Part of a small language model's weights: 14 layers, 32.7M parameters.
MLP neurons of a small language model. Each row is named by its layer, matrix (gate and up: input weights) and neuron, and shows model dimensions 160-255. Each number is 500 + 25 x the weight over its row's rms, rounded and kept within 0 to 999. Numbers have three digits each. A neuron's up and down rows have the sign that makes its largest values positive.
A block is one neuron, or neurons of one layer that tend to fire together. Before each block is what it responds to, as a language model described it from the Wikipedia text at the highest values.

Responds to: Currency signs and score dashes
L3.gate1:456468504512490481516526509491526517463512517520478531444521511501522527520449524553476505543494511463496498509511512522507470503505491509462479504511465502452460497536511494486500524529436501493512479512527484509482540537476513505496502500515544512474534470484500507550490530482509491496
L3.up1:482465493499463508525536532514540502490487512510521478489484468486518547508485489504509525526510488475490475483485497495470482528481491458504491497491496507511453508505509496455508519498472496468488533481550536501420512526465525462497503545481517525444499516481517550551490500482498508510
L3.gate50:480483483490497491512470476466479505495503526523490499443489509498516508553478535514445504505521506466513456527485520500524490474501508496505503553483496466507476477498542508489520521505435508496482488511455487514538498511474493509515541527524529500500490495477490520496469487524510513517
L3.up50:517463481479494499500488536474438517471492518493459499478502500508512488543498494484471509500525505498514497498478511509541506492495503535486506540482491514513439502518532493434549517556472472525504469517490483508507514506497527502478495517522503494497495490488509515501462509474468535521
L3.gate93:483515499508499507462515520503455504470501497529518490531517505491491477532480504576517532516498535499493537515524481513494526471531473503479447538497498460480480470504482465495498493488443516537478527502521496532491484501481520522501539520501532506487525493495531427485504518512513506487
L3.up93:498497528508477483517534550527484495476502511522496480474516528530514506526501523505519507497475491477491538529516487505478507483543464517497462517510499481496489470551478482479505459528446525507483508499515483526499505512443472530535490542511502519511524488501494441539445535490509502473
L3.gate130:499521485492497492483466503479487461466535544469511523492518487532508491514475522527531487481467485521525480511461509514519464487506543494497431501522461477459455521531520523498498505481486491492509475512463489527502514546453533517478527506538527488548524497496487501505484503488514485460
L3.up130:543510480477498493511508516516488490488475521479500456498494458529496510472515478510484485479482459507543436466477483513485508517507502511538449484511521518461473454538553519480503510479494496514491493510494524463507535521443538525543462474466516493519531505523538500503478488462518526466
L3.gate263:486492515540486494491513523506513504505513540469482527518521537526477519490504519506463494487537484497515493533513492496516484499501519511474482513501490493476402523508512455486518512519458525489482512494516514509480530511473531462517525511506518489494533478518527491522539494491475495497
L3.up263:511512510541516513495496489500500550494509532497498502542508510534539516520523478501480503530530516479502511517490500465496523528527511541462477498494506514524432567448481482484499537520521522506447470472559541494486493482477487464511512500477525498507499475501523500535485488507500496470
L3.gate308:475453476503531492507479463471440493496499526447499506493527533506485476511495492566504502471514535492476448496481518517531529496503525507509496532506481439508473500523496558528510492477474478520456517516509508545510514535485516490463495499534539508526510503498498445498471505498481460509
L3.up308:478425468498479491514470483475461512526490523459520496487497519528497471508503520548482507467524507502467444507499513505499521489514549496509501499509490416486465475540528562489492510478470477491469532511517514519482495500456534495494496529530485499500484501513524493526480495502460473493
L3.gate487:491469534509551471529504471452476467474575522456474487497508510526514489527492522491418474510472573485489474521439495491541498477474516482489509501427462512502490536492505502516493487516463471464522478493429494470503538548476461531485498520509517484482523487469524524498551481518503464495
L3.up487:485508508497499475515482439470508479526499500497507479553517470529530491477479464475510495520480534489484496487454508460512494469493516525508511525425452531535464529475540503455468475491494464494499501487481514475484500561506433494476466520525458488431508491534542505511534502527473497492
L3.gate688:494533528533502478493492514473487492486494486481487489478506497497518502513460493543467484473500518499510571521484505476513514482518483499470478522491523514491436514481472464503509487490469496493502501511486455496477541485506497439481486485490536493471510517509532520521503553463537509548
L3.up688:506520546468476495527489485514545523508486480498509483403505509517484520468476506484476555483467503471522507539498517482437508516525506511478509482502510477478506492524494504468557484493498516488494485510454523495482537526462502485534516529495496488521489471503516519479514496496483491510

Responds to: Mid-token fragments in technical text
L8.gate412:440495483520474500495502502496490505468516498475542520504537507500527562472474481533552453528492554546444530508476488500535541504495497519534507536508522474523491502510471454481508496505499529522545507502483449530519504518500500470486511492489534543486508521522464483492486492540494525531
L8.up412:502453497505482510486500456524505494496447515493519464470534525488529472510503474490453514481535517522505502511472485511547522488491493495543536532526450513495459517516520483502506495522499483523500501477474452512464513521502496488507516507521506539465546554536480491531497476478493507534
L8.gate802:495458520532483469490470546473487497461537508476456532484503526547509473460500558485492539465504494538538488486454524504500484488505483516518471518484430488474479514530488511488529505476474491476505480514487470523494497512476463519491529459477510488533509516505488524495486490486500503508
L8.up802:520453477474495457496484551500443485494511478493504510514524542476533465484473555509503510495521532526479483496466508525468499491485500506520524488509470496484484528504510459463489513432529474529500529529518447528484467499508488503491503503449468498500515511539485536457462474495541484476

Responds to: Word-start fragments and measurement digits
L3.gate44:482496542454484480479513556507485465504543511525505512504547536494511465508477541514498515516495551472508486511469544528552498494477504498512499505482521491484510462522453483490513480528471475444524478534468399518483475508485520528477538499513513501506481503489485505536522496514512484480
L3.up44:468529532461502483435496477523569488530497479485455508458575508491519446506508485531526487496503521498503567509496493522496490425475470508523513496438498509509504459497507487513543494507516458481552486507453497476463465483501498509498476505515466501478447504480481482531458511488492514458
L3.gate281:480467430471520535500495503505471462451500477495497509537504476524465468501476536504516501505509498508488496519439513547553502536474537511514497492478480451491484512539486501518496481481513497468513473515510440513522455524537506533462519524529512497515500533521463498533540493500560478481
L3.up281:475469450492540543515473531536461510518530450507502504538481465504497480489514504510533499495524498505511474509490535516539571531484521506537455515486493502508498481492518484505477501520539504452494465482550468491510444497534537534492487524470500503520499512539481509496511468483583492471
L3.gate517:479477502490492509474485531475531476456514506520520487509516485540483428474457503509526516495523494528494546526523460497517526499514461508466494491497481488507495509484524524464543492513499494545486469499479468503460467465453519523436488528525500486497523529497493524529530484493510475470
L3.up517:506503489480510538503487487490465558504488479463506512516497475531559504530543533516506497557513535490542559517521531541546453470498478498515464525509508505538482498486479529523490501480498490515541456499503497499462486427482492539493509536509526489521480471534428479455521496508534536539
L3.gate585:438487493501513510507510515488524494486523527532504513429523541503456530501483521545484511508480494473490519519507507543507453543521531519506472484499504497472504536517505513526523493483489536437511480526493485520529491547504490520492500477572524519474498484499489494549465502516561409495
L3.up585:454463489487498482499520480521524541463540506516478499474528554526483523497539519509493547481488499477504516517530503522523473543484526518507457516517476501533532546496539488501506488500502536485524455492534546501528512499529482496516473492551510523552507446508497513585477464471515460513
L3.gate705:476465480475505474524511479461508461470518519515474526488583499500495463523505518549498489465495522512507517543473495500505480486488524526507504480482495471479497521509453524509500484496459519506533495502463452528461502522490498536448541482512531493493490507491506538584498495450510485552
L3.up705:463504493550506485518475476499506527495531470479500527466442516505520510535474532508526512591525544482453499471494507536513483449500489477487502546496475488500479509504530475540483481491488469442503487500496511514541500497471505485515487483525519484518488504491475451427535530558503477459
L3.gate708:499501485486484505458551505498511483471502534471533517548528487541509478471522496551485539521495526534488519497492543501512510506501514514534463509527481464503438491511474526522503489492504480508551482477484494528482505465506505534456536473532528480540524521511462472520510462463538486494
L3.up708:486498513485549507511492505509545487488539518475542476507536503505492484480485498542505525552470474542507465496517510514528487503468483542546520516467487489517481513504534526476521514427490487506519533512508521521491508484530515487498489515536526445498498529497468510494535492496510468485
L3.gate760:481485477508524515537494551488473516441510508507467542482500481495495506496493540493503496494503507547505509495488529517555506496481496533489510535522475522490496490535449483502511489487487471490530476473483473501532538512484500541494503481516559508540495494535464507498533491478530492493
L3.up760:496541519502557492520501526543484458494527518468473488507500519528487501508511496500471504491503515536503455484444499516524512525493502528526493528493497509522507474510485459527531487519483494504494510502508482467520492517522509485490513500509509492544496462500451469524496522471509491457
L3.gate910:475460447529486507475488509479464492480509511516497501508513475522490496513507501536514526512451508533542531530529496505528512483458514527472458508487470484510430508510509511480512441479493490542507477487490468508485455490447514509477507514516524497539509491467534515508519475477519458508
L3.up910:469526465503509511471497508517504474508494451491490479540522469515487549517492501527516504510505498480546540485507502481524496503442502498490498539482482511517486503504479545497503481519490485496497516499495487485459451445459488458507476530494472484541517524445521540528491497522524462451

Responds to: Formula subscripts and heading words
L10.gate406:466493492466524483511472509491494507480494496482494504521543547462516488472493547510464500488490480528471459467486478459546511447508501522475487499481514509554465505500520443500520505476460493489451519450524439490491481474474465466479517508522494479490526512511481505527488508514556537472
L10.up406:496501500513464494455471508537458500488482523499475522504542437498502482525418512520501575451463512517489502511535542484494514515519471511535464487473522579505493520491473524510504480505493466546474502476514500533459510508442458484468540484526518474514467514505467527470487536492526482501
L10.gate486:499505527479512459517476517526465453467524512459505492539518424478530508520493531494496500512523482523504497447455529484504494501544494527536487525512540528538473548498490499553526517497512533501488533519510478418467508509485485476489506529507481496493517502502482488454493497464494533497
L10.up486:508498466486528514498507479531481473488526496518495484540509470505519487459540500464505522468494472510487483475534509496519513493516501510514485535482495539514465499506482524511538518510531492494486525480531508473497447534469486502494511509533489455480495441502489472494453450471487507507
L10.gate709:522474505466494454487519500530512488501475495456503489514470520517515493459530482498485492488486469517518496484551452480501517502468498529535491532464502480468480447551553514491497515472478493542476474527510470455512506448506479487500475502494512457493512522525500504464527509521503488511
L10.up709:513507481516458473520490510519473472463435539490465478488520534528527476504494499548486493512547497530483485550530484499441507492539477513506524528496504471490539523535503503474456442523501516520428503500545507479496510496507467519491516486480499507534517535536508524549453525506519539495
L10.gate742:434481496469494519490467474535464465507503466469461465512489507486502491470532487529501527527523477489478499458476493500495500514508490524445479502478487493529502490502477473517548501501484517494479494506515539482506502480509476471416514507486525482473491513464445538514492516502491508518
L10.up742:570493512492506523506456472533466494524476510430488518491539463503469482422465471539505536493475503490499494458515473494534503499504522494468465486505520475496470466509541540500582503502511512494480505519515475500489519491443510503465521504456497469532504499480472506499464500510526485499